config.yaml
num_hidden_layers: 21
hidden_size: 320
num_attention_heads: 10
num_key_value_heads: 5
head_dim: 32
intermediate_size: 832
vocab_size: 20896
hidden_act: "swiglu"
norm: "rmsnorm"
norm_place: "pre"
norm_eps: 1e-05
positions: "rope"
rope_theta: 10000.0
rope_fraction: 0.75
qk_norm: false
attn_scale: 0.177
bias: "qkv"
tie_word_embeddings: true
parallel_block: false
init: "normal"
init_std_qkv: 0.0621
init_std_o: 0.00958
init_std_up: 0.0621
init_std_down: 0.00594
optimizer: "adam_variant"
learning_rate: 0.00101
beta1: 0.9
beta2: 0.98
weight_decay: 0.21
lr_head: 0.00723
max_grad_norm: 1.0
warmup_steps: 223
schedule: "wsd"
decay_fraction: 0.565
decay_shape: "cos"
final_lr_fraction: 0.0
batch_tokens: 131072
max_seq_len: 1024
doc_mask: true
z_loss: 0.0001
train_tokens: 637100000
max_steps: 4861
dataset: "wikipedia_en"
MLP neurons of a small language model. Each row is named by its layer, matrix (gate and up: input weights) and neuron, and shows model dimensions 80-271. Each number is 500 + 40 x the weight over its row's rms, rounded and kept within 0 to 999. Numbers have three digits each. A neuron's up and down rows have the sign that makes its largest values positive.
After each neuron's rows, "fires after" lists the tokens most often just before its 100 highest values on Wikipedia text that the model never trained on.

L5.gate357:549481491559573483479536550426499478405486450547501465562509547449513506512437544566466416576471536496468462533487537510444523529509446488542544441446566537515516481506497461511580446504555470437454584454510508490489436477508601462548423475607484494523490498478495417552475534489463547494425511517490466481527522503504488467439492482505502529522560523524450471523556438501481553519433504488449550461471430487498489536557575473516479441492515465509500492470610437459587490482455490553514538467478467522541571418468523514557513466537472469487447511607469464472510545443488443415
L5.up357:544445470569510491514459521525414497407523561540469478514533494568441448469569543502511459519467478493418564505469520489460475451501463518481501539495485474474477508563485512528483539426535483464483546504502532489549471505437463454511582521475507483495531508562486427514517552477497491552484498532458561521495502484533480528466551506556498580456504547525555548504483526522473471506460435448473494470535478553432463510531491423584541452490465524424519500497393493441499546513497503485520519563514508531487489435538411480493495440462535526478480514553501495486467543597571473457
fires after: "| "

L8.gate198:455561533449481492533568479507562489426451537497523481539472525480500512475551524523472497413538468529520477525503461476491523485480502506578488451505508491496502534433448587487489466474510530550495577434416555500541549526496512520505441446467465464605553530540477471499476497503439478498476471466444469442527500495465574528515463483548505449414555461547518498479511541504491511549465415546549453486584540578439443450512442507459485555564448511524536581495477576536445492488513518516475504479595517491467485560463529525539443490472554484443539510501442535466479501488518554443
L8.up198:544521502471466532510508439558527517489505519436584525482561528498485565554458481411552503501561500469517465541573537532552471490438442403424495507513454473434487525456471545521494472491495501453473497517525526522455460474519460459530531499511483512466498506432463485550512482562451526544545484508509471428558512466504551531508552459526491484489460460520477505447512480485449490474481526398557496466468485523512490441517518511481453483586506485412501469530468496490521513509559463565516495487547498471468521532489533467521441512475545525489446471517454477541508486469569503515
fires after: ". ", "\n\n", ", ", "was ", "- ", "is "

L9.gate767:522470458479528584475584466488482452449520541545478487542497487442486471528539466534521538419486536541502532588543449477542520551462509536597539482441503509536493466517511418456520461550544541525454530448456512545497495494506598450422549601508446579559460552526524498505472545489575478455523538474503467428462527535496467568500492511485546442531502542474508509445583479473564512478603490473490500516502543386459462531530538489542526518580512507534491544543467516487482487469566559530482477523510526507450500540491492480483417470401537462481519542501531528492541533540464487547
L9.up767:517519448495557507572525552503541517507554394561524528542450538459468473519498444556510515541526451507582506563546563501431487515543429496457430458518452482514484462546466469396531498547482506433478491449453510525493499433510537524504523511447493509480467495445519512527511457484487536548443498516487451563485557559445481534524463531472504452461472518505507511517567588592539514495583457486496493461439543491523479480493549511484483496473495533520524506460445516492509498473594421589553521520442578511494456552504505507487476423491507435515472491576550524466552470578508494503
fires after: "| ", "(", " ", "; ", "the ", "a "

L6.gate207:462472487509497482442647534530578492485460459491515492452522510539490527443447463462543482529492511517472475565553530537517486476421574482417419412487467557502513537500543531536427484516528502537492521481408576533533458515424508496433439444436485444498437538468561435514502463484455411548507466493458466507432497443454508516520430457456449555432499465442487519480526439535535541493569508514508530513553479417526514528445493520432421486485578483470497523541508481516457531527570438494516541467512474496563563514463493498575494483545503464467485521475533488502546523504533492500
L6.up207:566488560433383497587492559542529448519519509432611544458486524439480565504519524495575465488520557490495532502528535551484475560490476506475480446493460455567486554488520540443455470450482499464493567523499474480535502533481450511467548590466519496555440466513463482547529502530524483518527501486617467391515533525541507444561492501544470519534431566521484510488482475474501511545490501415522492528460512474475477459498455473479446622516487508445524468539514491526549457542509470576482520506474503467516486515584510450475537496531500600523465572521453492444483537499514542468
fires after: "\n\n", "\n", "life", "'"

L4.gate775:561479533514465528527540521437579488522477458541483514449455562478465546487452482559452471551502539466498489456572488521510497535497497460479500450554465486522446538476475478457565440497506484487526491514508530451557430507462562586434471482472454496488564451551505491582539474503542524446564366505459482527472467509445415538566464449479462540535509472515520563519511488513445445554544500393470435500459578505521480500600572427574487444512535467486438525510507590539498500500519502496456501445513500460510517538469481513477478488505549513566511508506454531541497455645513538457
L4.up775:555473543509492493601443519477458498457453537426473502478443517518508458583405453496458492470556470487501454491454595559483460523445544539490497498550413474480455502450556514608528458513469493551543441503570536493550464473439510583368550470473457483471513497532459504474532567502535442450483446497463513480548462469492475465560488532398478533462436462498498504529474487461508488546496506388487474505459454511484520456515527436515518429513570532489434516467517449563456458490508452489460493466449482452471538532492447474497466431504477521526486446500441484501465512564528442464
fires after: "the ", "| ", "==", "of ", "Character"

L9.gate87:541553483546419462446561515552500484473480496537480516475409525526418467543518496472457562526508628564497477531538444517519441488450470447493537560497487505471520486501473529487445511515548484484512505555478479519512487511467492502477435497455448519509565482411455458524529510567501413517467501502504469478429487469508498492537479490483487501462514597547516615420471548484546515493567446491446487547531476474540523510544484496515544576568482444520525563509508469463515478475514501460460377555550526437420548426457495484544494493472467510482483514552554460462431415555454430527
L9.up87:457501488455489434476484537476530507438544532584525542525559539481475525531490531502564489511505441480474499501619447402462505464496541511501486513461440496593560493479526435579561468436500564497555466493533486517449537536458485509477476463487466453481472496470488519494493555544518475451495516560563491441578415569503500547488527522498518520476444496445508422547497563503521461560500435577553472550476543520528500441477482502476483603508504455493467473489474472482569500537509476451498481496526521470572502468589516517456538445498502553547486536513479504534531557504530488480
fires after: "\n\n", "\n", "the "

L10.gate116:495508476488533471493518468433499482516497520564542460497479507487554574510536507578435495498469463534522498524504463543528525538466560457461589445474482506500481490499560486562468439543533525485507592449551524503461489543508478496512500529454508446554497533480472477546512586518487506480463562534484522496462501499533552544513520493501449592426470574518489505375571528508435548496517468446461490480506551412530420502474561495467506446496500462510557504466546535528518478528483537522437494479494444470429451507535439463484536513505563471472480500435579482511467573510525557548
L10.up116:514545519501507451507490438533501509488510473498448481478475544502499523534536477453483514467554513512478549507450478521493534500465463497515533558552400474478511527488492485552551506392479568495455568443508523517458408482492491525449528470511529617545536480495460515532474543582552431520442513486499494418519454536458510455460520498452441528509493520551480506516523474500490551502515450452549480465567541498551486481501548459497535490455495476513523530483380470549515575505516521484558475564428487414547509529521502505431525485486477466576499453538585456465514456527567578461
fires after: "| ", "\n", "199", "200"

L17.gate525:508525507485521503487518535493477452501468435455474558449510577467573523542413508531510533476566482514514544504517492498487469482454521495472509481484535489469479495448452505527476516518461449499497558466475589480508453472507549518516518458532391496548516562538531500556466440458567477491501539413479466528526470475543512434478495528570460463487524465538458411569554491571435547466575489517473527487435443468528456533477492524489500499482484530485464516573543508479461532528472497491477486543460554582497518507549546530500470521422497521513378531543469502434552533533499560424
L17.up525:584445533616531549478499452475429466539447438495542522500488466548489438444568521498494517525479462497564504494622550503464541542444518529421472434557492509460491518491527485510569534499435522508494550524448489526570470538567534504511460501475527523446564495495469559523536482489475458536482501534517524404459539486429527569533538465482531520559542512496566488474488469591511481477377482460497454512493543539500523486552471509504467491529514481463571491453480471431577488578419537520552484527525530540534467519474515494432498485500528467518554563512540507527499495497555590506
fires after: "\n", "| ", "\n\n"

L9.gate749:481483444508571462473475532549529540571566486523553523515493477535590500518490481528543433466507536458563517551533498503424458543516466499401522449456524502458516563473524512436489507477445548531416550512466461499493553467482457528576481472479461492505600500528453519507541497536418488479498540503464473464520456527491534534454595561464531522488542515485500617525532473523455597461491513507470535457503504501589549482538481560504424548490427552555435500518503533585513484545545450472484446535518470512494488475502453460531471449546520541459506438479414569557517523527488453429
L9.up749:505507482477459548502587525451496522565464455488519579527485537528475553501473477476528527509475428472494442528533529523544534521478482505459537449457520475562529533545503507439508469534509498460511538464504488448542531559466507492500478470480464503516508462502516487474472434489531540540491424554502516479440542422501479487494452518554496464520528440551468536581533527506500475527549484550444478528466437483441498491524514471489454516542506557574479515405389443545450530565466420524521445422483534515529607536503494530478513508479496582527499461413539447497521458515566475457
fires after: "was ", "were ", "is ", "are ", "been "

L5.gate287:485469536485503593547547519494473433566484527542513499511520429537476489534600442486559413465468497475471481443508553453506423484488497588491510432474501536476503514461554549524499513492535555453541486468498458476520452460493528510519502445547553538450504508426382415473546545541532537450488520431502515512514502458539478455519521591487508542504499538496461474469494512549442450486416482506501486506522538535534462540492400523450499493515551496552491522491458482486471517532564479525499464485455484523570491560520447456503489433536499457560518504520464485455506451546470554513
L5.up287:481515453498473522456492487538567508480507459493432554560488484466556481494474433516463487476540507501546510558510491482477491511452519501444462529532515513483544596492478449559485546529517515553515459508485460564524416522411448524565522465467485526452490436578511500461597488537480607501499500488470482547429512485459426481521491546564573477568556456522538512499502438477497479457556542547519477475490556491521473527485512507464403539564516508436504434455496524584496485401503405519488513467492477490483544512544553555519518566546470562506552507489519496493513500476499506465
fires after: "1", "0", "4", "3", "2", "had "

L18.gate135:507538455473544476507554513519479502497413517571548571536531483547505491479595499548490505452540495532504454473580428516428516494493436544516503465457541490470461522412513551489505499477574525485494493532506493425410505545561443510547538442487445442541532466500475496517447478471496485462443470459475492455525509543497484565448463445506547413537521493449436486522450502461590502492531468484490466541504541531503537399547523607469466523524555567480540524552466499542519506477505521490454484489498591480523476498574556533523455484526474501487525455479459557530507520539482513471
L18.up135:527463436487518460523450470430434466491500491495536518451474488455578575480497460507503467496458502539467545501513558467582496576497549569506529484456450449479485488458474481517485467447467597490489512518553478571517517522513558511561485535561529449466512529479506568480518469570548541513462457520529529474498497504511496535514459512496475503462504464497469427529536489554513534472473511506417511573540423431530532546478517499483509536543519496589525563585493545480543469404500536509493427496477526498574465479571516406476538503539500541470528529546548485464490611496513432561
fires after: "is ", "was ", "be ", "were ", "been ", "also "

L6.gate385:482465537370533549537464490540543555459481465525550458492480541511450519465502505564561480457526418538503489468487471511533458494505473456561453503469529517520458464546484467511479501499473491542502569523531508512551455477459534450561516486499601533577494524452531466458429473516472455446459496444458510544463507553471537568512525507482460432456442431477455469479518554486553540500521486466495525524489510587541453566527533560506501512574473534500536542512540456553567544502551424479537479506518559471478550486515493501529552493575446486496505464515459546425538422463501449473
L6.up385:481541526506524530561446435545554504493506430421535570490537450462467476527532523457548437604526445462441482581409486505506442467511507539451473530488466527422392468507540534488524498471530550528490487522464548478494537541535449527469442526461479450487604495498476572523560526517507553555485440469512500493526531519408474452484489538545482504458495465433494474502473509510404542571600478489565464518571489452499485469534442476485489410546472596433533505507524568516502515451516457546436485468500557505509520529474520561513490499455497548494505516476501399558490537481461501540
fires after: "| ", "(", "; ", "(#", "similar "

L17.gate700:446527550408414487455555522544527525554473484521458525572429498488488547519467491476425464504462537530439526530436552534530528506544482484537456473509504557475501493519515442514549518577440542529433538536557522528439569562474485571484520566497450449453547483464527489534500571499439504545535529477429500439517494465492511456512525445530498512464477542486531469461524508516549498521451489545504441484596497427524475473462485475445517476498464498464416508468488512522485541529547499417482577519524523476475517504500514507534435490452503557453418560450500493510423483502461513489
L17.up700:499514468521524478568457464485448455487577564563409442461499501492447512462588529491526531535569480552492460434492476511517508474506412420492519425467504445503560495533453539516457537482538449561525502501477547408478492492503497371433479496471491486528505499536488500498478499560521537454426451479535416608542511538500496540544488474419519448463532462527503486515513460472469524498596469483515551479488503492579484467513494513520516492512496590533448451514500419482442529472529544520519383482473531511588476475519518523469497563478458436512398534467494534543484485459518424478
fires after: "| ", ".", "; ", "–"

L17.gate566:500536497439529526416461488531433528477517578500509493490546546533532532498500445579548469504473522445534484580507535494519515434500446499461466519509510412475475513530485516545550539500489462513551462425526499500460471483423480458448502509461445498515524454500457498541476464502480456467513482552418501517505521517556490502476496520507466557486524519534494497490473513449528572538527455485512464445549509496513484521549547516474452471491478423477566449437483514475465442469487550493497430522515495464464513522520527480536455469507506429488373566424466551495410422485561523502
L17.up566:521538537509505513529527509529486508460505513467496528454471523485445503510540575544484546543525553448517490424481487490549429539451448526535463451484398443532425395571539449477447487486486438537489565486542429494534548466462469520528478449435557506533513432498517468524502540473489580538508515534524529568427496637455476494522488567520489491589482482478527456549602474521534477468478530508524473523538546471586553513469509540518488522528545478506529534522488332518497503466545550513551488544471510549472515498535527557511491574530461491498488462471467483502481520497524465500
fires after: ".", "| ", "sq ", ":"

L4.gate636:525540535546494583433507485434482549504455445471500490549518563462525573525561479501463522513537568512539526531453506573504476441474524512477480463528569570529443513514512529523460434518479553544549507524483539513589461559487515479575565534521564554554467494509469498510500521499534492516543560564480450514513446513566589517514555434451504571521545485505527537601472461533484557484478475510509513569593482470487531509471471517456566522403532490492488481517528464471541511528486518485482503474468514553490477443490492534505440509446449484444467480514521509524493412512533463613
L4.up636:452523471537464487475498503550494555531514488453577481580478477540467473531503454522483510405492492499529451520478572485449454524550524453476534515494487448460594462512482519468471463496507426488482534534517495528428472463480459515531496475485452502445554488463520470548494472544503538520461474471533532493443534490550475507515489515545471496514518486551447549420419557524528474530525502470578445470483512427542462416499511516466501466522555458512445477507489569494534457467568520435514533446536548518499504526534492431472404524533466482496448485466508513517481479483444538577
fires after: "L", "e ", ". ", "el", "l", "de "

L4.gate606:510587608532473556502425503536504510617456528438530553502511608515554556506493474492557535516492469467520435436489468510467458523416435513511502447529556490585541490498477529467528543531586508521474475486485535541523449543469483508479508489497497514574513532419554609420459490442447470584488514551533522534503527515482487453430539530476497521559527443484498542504462458546456497501483479487487467570460430563539444532547527447564485505491514575463465523464542504518478434506450520467552479513479554394520589454495459500581505529546422438508464503501470500476482540534404507467
L4.up606:527507478447533559513459447479548490466491498522522433434534458489503535474482541515524554613468488519492461557471478504461498425507454495494487547527485503408502481502526482539537484395566427513509464547462518560499516534503474412540509469497544538499503494437492517489532536471536450568528534482468489514455548461496624493533512498521554523481527513500493536396482509447556547537474443512561509556477458545454598533482476542492419505420472581527520526433446485515446541519504509508531439394505571512520512525470455422501514504542570507518484488429469454525460487462482526584
fires after: "'", "\n", ", ", "season ", "0"

L18.gate702:482460522499513475498498542492492501435522479477535443553480511499526559484427498466519414505506449552499502496582495503458454499466423539436532432491497544445471525435531482571464533484500467515512543517407489511481497581495386508432495515512546429531534460436476484485474564507436531462487511455545426481558549529462558475541537451444516506508537482471541494474516564468536471471515434493567500476538553536444494492476505487510459544498457510509559496427482468514535531604428510468469513503610503506498595457485529521423474472552541462485551526481463461496508501452519508542
L18.up702:571525551574513542486493477535517478503518438530525482510577501468502473519538473477505493525473460454500518473487568470497480493540546512479501561487446468429451492487500515450499496435459455490566494490538490521436514500469495504437500559464461478461465562525564540494495520522541488599505488555500534372537484466488491431535536499493497511440528517473468539566452454495540488521473588549418497464508385565523439479560486536506496545456528476489513452465496503508509446529506470488544430489443483527460550469540416521505507540476415517551421530505429523430454458548430507491
fires after: "\n", "\n\n", ".", "0", "% ", "| "

L6.gate40:481440510457520532508582506476557521494553541465542483513449485471460456498528461496483500550475570448455510529523485511497451423456466497406490447506432491514524569552486437551476484523491503433554579405523441464453465534454494486530476499431501448504479601524587518424511566476538486468478517483478480445504494532442557487528484496472478552470494518438459576458423560455544573519512483506494464483536559522550396451513501559520486531481494467573556491512522487454524537411496431528433465496526472541587466548527529501521457479469482504497547530525529476542538534516442482527
L6.up40:498425451483460518508542527478506503485544447492544504541551547479502454499456552385525467514584526535439476561586516488522450527472543481493541498468530488402491512521537523457509524514490525434429490524447490499484468517468533561459478524402442494483556507551563531415529534532500510498483440539498549474500516484534473476534404488494473455603512523520463516428538467506537514494565536540461480478461472477457513540449479454510482564422444468476521510510480466542479437501544456489507514502506468468537500501526498559476533543452481488486497457514397513496490433484523558572
fires after: "8", "4", "1", "3", "2", "0"

L5.gate576:542507488447469573481542487519475548537548489444468517571453513445575471495447545573498585515526436532535552470519521553453474524559491511475535470488530467444478499495552469500462517528442544460542515541485450529488580535437507562483573584548515513479478473532486522405479493516491437473515483511496496485484456502442546511482455579472515524548492487467523511479499554479472476398502456517392463537568507528557487509490513428597488477532533538550495497508424451536436485480536509525518526495580556564449483534483495532565516491481482483519494451486584463493548448521575493536
L5.up576:417424482493408494551543605500422467508438523474510513510504460495521585485442525493448466407472503473551509488480562557518481508441516439498528453571449487508464565533538474505488436495510481490488480553519525477413515484440519546454553515453499485450496484503510493452492463439484469437567509479533539526517462462523487534488472524476499524552529492479465491447471548522545472471503515475506434529401566483541517553469458509439551508527529501450452496504437544544522483503532516462488573530470540483466447542508568503480508519549490493552509484510529451455444502402518468557
fires after: ") ", "8", "3", "6", "7", "1"

L4.gate688:472515444578444536472526514529473577603495582481497426493488511536535507475511512471454517488481487540466470492515450544432535436431470499462522513503455481562458483482528511507501442457471547502531449510480435560432561533508480492480571490449428537524472505514492489458577527488580503505513502586522460442450468496480451475501555429442476479472545527502432495554487454492580536423424525525512558469472471536515521486592484450445466500460471487513490536531530502515510524511530497517448526458500453475469542534548523522554520494487521612525517524502534513562478492459453483496
L4.up688:435482447551579477488507496506551443491558516523509552426553463459435500480451468478518474474490496491561468556477514474506518531606535455482472552571578533432541530501552571438471470457441497491558511507508512523577479458488478481452503503532520538469526466468486535544482504545490491514525527462505507511449498542468496483557427533614522472493497484484534491472483541527511477472516474476548443477506545448506411506506526565540495507560579556454449483536560443477530447473503494460572454547498547514540509475484563519435456471489414535459525403459475443483561451499457401538
fires after: "to ", "S", "th ", "F"

L6.gate344:545491482498441440521432572471532511438478455507483508454478502531403610515468487515512522494552470507533515529547451531551415407474483517526425560416504485443531571463542532495498419469606479499455485489498489497561447507457519549493484540478474506455521554469455453483471480533498539501517553456515503574502557515500437471409539590447597515479461534537459468542442584535529567511517439498507511456489467543574428482501568477518467511510523552478531475520455481463507472480472556567428458446593538540438532457483546491539472521514501533507453466523462532539486490503461485456
L6.up344:414536478525526552516563533471540370515472552496469494580413520491522451545522519507610438584473487470546567478541522484426620495470515509471544507474512451527540547497523471521580495458525426563542448507522480506601475423450515537498544580444449487492502501553441541492481553538411459529473505433496452482549553578512456530517526529398541447471481461579508463534470546500510538452495479440477480559532490485455491556503508510565484464524505488521507499569406523490540418521488457494490480518502491500547494483440500537508511506525513483502566499431450533495521520491509516455
fires after: "| ", "(", ") ", "the "

L4.gate588:427544499496436478502504463562505439503521537507495563499527518526491493482443498512544420529520498462493478476426557447506499556445503517529429530582545544473514511541528523471557467460556491574579487561474409481427455576531472527497558480539518472510517486541432522506536478518540488515488459585558500493473451518519484529570518507541432508564493491530524451481503522474542525453457482470521483490486545497528528495476529497566516471509498486412450513497513466421450452449500498480549532487479556501561568537487497452439526459434528590537420519494555508452498459525425453431
L4.up588:526472541540566503503467461491451523477510447500590493504481442509503442564496440448484461487488495501409432529489509474489482436518500467513581463578535515529422519501441493542447489521454494447475593577568567507501486450504483547449498501507536483534545471448474500486520514442472634481521429439542460459442566540512490488492508507487448547487548582470527550525539475540541496536524483522500478513538498517511503600547484459465503528557525505527500490392528470533570565532537439462486518464507528503568549451514510530468509524501442485554472423520567437455518498504508500542
fires after: "the ", "as ", "s ", "her ", "its "

L5.gate232:448518510538440456505459513454519498575480545470539533492478561558559484515511486446494558510464493508484479480492513495515459496481432542482481475461570409461504557529493516552492506515491555505492515462457485452516529502583495469507474514483487508439583443519511487530512479505466539486570489419465536591522539498489470540528535504547486544487505538494506446422471485476560521517516437508520426525414463473577496541539523533461522473518520573595515440461506493510566497531518572513483532534501471462495498565532455564531439480547504459586441450555514420455558529482547487503
L5.up232:455403534520488418492479472479525450571457582460456519471491505434543500617523488539483464484488482501517527510475476490503526458570483383530492524495545484477515516505530483435563462514574507535541535521481443500445548550550510493533485551467467471400486499556484497485521506512559531446521472534467484509518477552478532452487497506524576518483480559518508524519497462459516553498513461468529466490469422588472569525499477497565498508551513559503594481412505440508529491461458530486525524481477427478567523481538440500514493522507488526522476482508511502530543405515487540479
fires after: "0", "- ", "the "

L13.gate462:472480486454565472518465497479533508498482489561466472498474524502438504559496457485517522475410497456529449484496567548503528461465475474509500457463480492531485494469526529496530448444428540468492563497544479525535483414473474535509529460496466491454456477503504440492425487508540530462484487469550466554476440544528496472553555489556504496426557415540505530537453442507452468528461483498537524544511504539466505473556520444493486493539456492505538499488533483459546523455449476525476399480592442608472535415506452452488566529529536493504568531570528453508476485509541448475
L13.up462:492463511515482471509414535493427492454534563543572499492464485467468517527404482535477488447547460483491493532525566490427482466582507504418548446516530528548494523500429518428537503433515519475522523466483552539515498526524537471560473565427488465535372481497450533534503507557437457502492583493487490455550517516498587465469533492536457510501509527592483452506483435505516537564564543520460533523506476502450532481544453585446485575571487463506500548514539456510534493454526493555541452478521478490501482544462448491430447551566472532479475497518505507500434538530492561462
fires after: "| ", "Democratic ", ".", "Saint"

L18.gate82:486498488562477591524492435503478462539464504440485474596543476463479499489460490478468488530527475533550502478473524484455501552433553436477498453526485505412451444519493492559506542508525485507471458466463573523517554489498475518459516441501448511450554532462551494578518495543520460520513539502438510571522526466472495530424456464499537504464451531596511495538453532561545466532497451513507583495466557458475448511533470502497473522512480489496530497507507515485462469559454517540484503524481483528521502497515527480539481510445508559530455471554496451437608537515469609488
L18.up82:543439562529541534524454472585425500504472501501555471462446556547517487482538493497549476478479581491543490533593541536467501528508530477489479446564424462491486509449503536485519523514426551449489526445554531487525390475536554456512496464502442525462587513561531545560481421426467484503464488480521398478518537508514517489558491500517465530543456476421506439497496508583490498481507562521464493506496507408456496488575486444528487514482415445484533494421536487453534460521489563461511475511485496517473496459511498504472392492497519496507519568417495469432495519483544500471
fires after: ", ", "\n", "\n\n", "| "

L17.gate303:491480450444546490526581509546512512515497457457591460400510559518548469465489490518590464547490513500474461482494526494461478536451501553443483522463516490528436510476455560447509460482572501486455465569440589541496488565514493480516461532506480549421510523389521532476492469490450519495504541542521538487504533532519446541495544556485502524471557439462520518511506558555526543449513463449534524494546520425470509447517446542516538503464509463542505500475436581473512474487510549507529559450531473516489531529440525496499428484479553557533532425411511482473484508471414519491
L17.up303:492517454557465484513503448542510472527496471475522444461413489566545535558480520536529542470482430493545522453522536460435485464543509454485492454504483455515528491465403535490566542440503542546471515415541413561535471473543582508412634518520546449517496535489546525553481471508539459535440507466461435455503505436482457479494454554476483449467532438496457441535571440534497530593537535541446454504548533475476458495515405502444416492518501453490507514537535496487493540386504519500480383549546505490527464510594491449451464477551437478519540480494461471440544522547554493505
fires after: "(", "\n\n", ". ", "- ", "\n", ", "

L10.gate766:543525496503485476526580501520593498489490477416544532544452581556460509558493438504470541517535431511527420457507462542493496503602483475537556486554499442509492524469468482562460471489440509465491496471630478534441511568491472507508592574467487442480396450479509483463468411510523504513508505450468568504531529494531500471496478511461453475456502552500462488434564492467468504523508511508582498498453541439387483501492497501456493509439600464522486443529460453487500498521530542488499459606551503473480539507497453485560501401523393467451500496570465472503515492465516484484
L10.up766:517514488532513471483535542512492493520534507543454489590561497502532562515511529488482506521533440563444502422491464519559457496460497473531529476469470483527524443474511534417482554484531489498493537487526487474471502479502509501497479484482570545559504473568401501531483514442449481534573503486562549524545507395490457473469474529504473508471533565509507560429503489508564562561502550568569489458521447455527569494496516451473460527466516522483528427490485541510512598499546502552510570483530533441456543492519526493533485482512483528471414462485533510540414591516512436536
fires after: "the ", "| ", "The ", "(", ", "

L7.gate118:479468526496452484457453529454553599460570513559540471480469527492476513509425418498618571435491454480510569453508401500471439483454481490495550501507530523494496502567506525532521465456527492439511440570506439480466483522513451545394484475473484553450440504515490476516468476511517483474527498498507546537519532566528480555476513532493425509522488531440465490526472446478440492503567483469519579494560527514459428473483478512554455513507460470444546512458434442446449484488485551529525503424558579499471495469507472511556523540619471492473469438534516441443506518455475507454
L7.up118:455490548556556527525417470461477515528552433512506520532518575484536436503499465498527526515431435499520528448532553535443470544505489484474504474417470546458436561531500511548487450568487490431455520455483450461577401567469482571545496545541462464415530456431445496520529480496452539495458476503544479480518573476489490521485463484510445529513513516517497497498537542467475511521573519489503520487482477507415526514511481431513477613462463485472523544534519478535538509466522455578538473426404515511493413504503497495512527505466463459583489440573474485531532470485543525536
fires after: "(", ".", "| ", "; "

L4.gate466:507491559490505477489493515475494475549485473497524471454509486510519513503510498482486576500572565443481501521497509508431531510537548500455500465482474487488537411438480489479554524535376490529632530475445475522492470474521454469576456467567499523537547457489452531485486482503391498492522536379563483521472480488524561548486502456531530550575518485583485443489413518514435424496513493627538501573492476508532480501580476479525545530539534495559478454536503453437526418455451539509488482499492539504513492450482427567469516487533439547545406479473514530519520565515526519504
L4.up466:510535492410476499459429468538500581507536491463460596568498510513483449451551522478463480468394494521530517438441565478512521542479510497498504512512456500492490550528557495567539533534578496426460490487503529485532528508476487498518554529447547454415527459487485477504531436466527548462472464510474474471466471588519487474484501495523444497469501476488552547527447414529517493494428494428491571519512494415495482465457532526474475472495473468423506529479460489559510569551577475549559558494521543513556538507501524485456445527489506513453490429456530524518428465498456486513
fires after: "Ch", ". ", "L", "-", "l", "ath"

L6.gate360:520527543499474476460550471514465536495515519507540572510524484520518533497497519518561526499521497509514469461554546477406529490492496427453560434539535543410531487521513500444472508600554427513438499467431487498401503472485501498442435525480524438488541493449480461486457519565505506526536570429478464479544414494465480488446477526545510443534509478521563526421519548554471485513539513533444429522568573535508475514514474486501534482493471538480470488467461570558505482572528522484489437497533565512493477507494590458564533529452495478559441532502596443478550472539545434482
L6.up360:536450509547572608485498515533431532469448489519490448508558489498498564482502473527569464498503453487554582531513484491508463512494499514545550500497430629452469523447525543566480473471489545527503455550469489554457520508586486511448484433485493557493514503519512475487538426567516522549574544458565546528446503571513554532522511518430579503540482497461463463497496450555409470476479510434497542467539555580516483534467440514533415478487517470488532554440447540479506530536512524479468459454550519454545528577519485508520512485587525548436516447459513447517485504542482479520
fires after: ". ", "\n", ", ", "failed ", "| "

L8.gate477:499569544539464478434468487544526484578495504484536473424473440524495540503495501503514441398470441511498533494463539476530470449471459491500576514466489491526478537520485583374496462504566481440458564505533481442513464519512499547505489510507485507506517467526504508556471454443472429530489506558505502551531487497485474448514514434507476482531522588470465517531506525496523489438457411485559479490492516490513520487513532477464501520458572500532482476556509430447494556503547524528525462501517490469536436399445529485546493546552486507575588546495520521528524483515538532485
L8.up477:503537477494486485506517514513519523481504571492563491478398529529579494517438446561514515521456509553446457452535501454520501532516507564425509526578451510532496535567525482481475541586559528438499442560551548499485564569501508511552550483452499457528528492545505463458541411519373502506510544563476526537527439479462524509520509551456545427507508468529534466517469499451462500472516487492449557525484403429550526521523472510511508495513568535569477468473494542590515471546489455494534521482500493524579552516550500430516509407491489478492529423435521516555493469521511452534
fires after: "was ", "is ", "one ", "- ", "were ", "been "

L18.gate18:483511503451462505482518539493511485509474586453481458499495518526436487526515445478419464436456500498474428437613574505453462567506580472502535499532543510508531586603547506449546447539539570521573450526580544402510530509559535534476498517486493499462528464521515477471367444482518529504500495506479482519519467539414543548481432470472422445559472449552532485493535498531561510439452508513528437567488527531497492492558456485450428446548529481460561469501508457516528496456413559480487480526504468499584559512427436522519437541522470521523473494503552501567526567425443550445
L18.up18:491504484540457451496548566440458509496496532545535539542417442479535462539521504529534472499542441505407464450458518515396481509494509525538528467476487532539503484548586489516499565527630515514518550493603537547518460551534514498494532524521527532569555517549529463534502538507448549537479525528495502455537458477403531501536432493467525466525539493505486578525484499559491589502542469457521474483544466578498492462549493511522488528510544532515424427474494428565478506521484481464583477429486461502536521554524508509487498543516449549456538520477532499489488504539509522509
fires after: "In ", "in ", "the "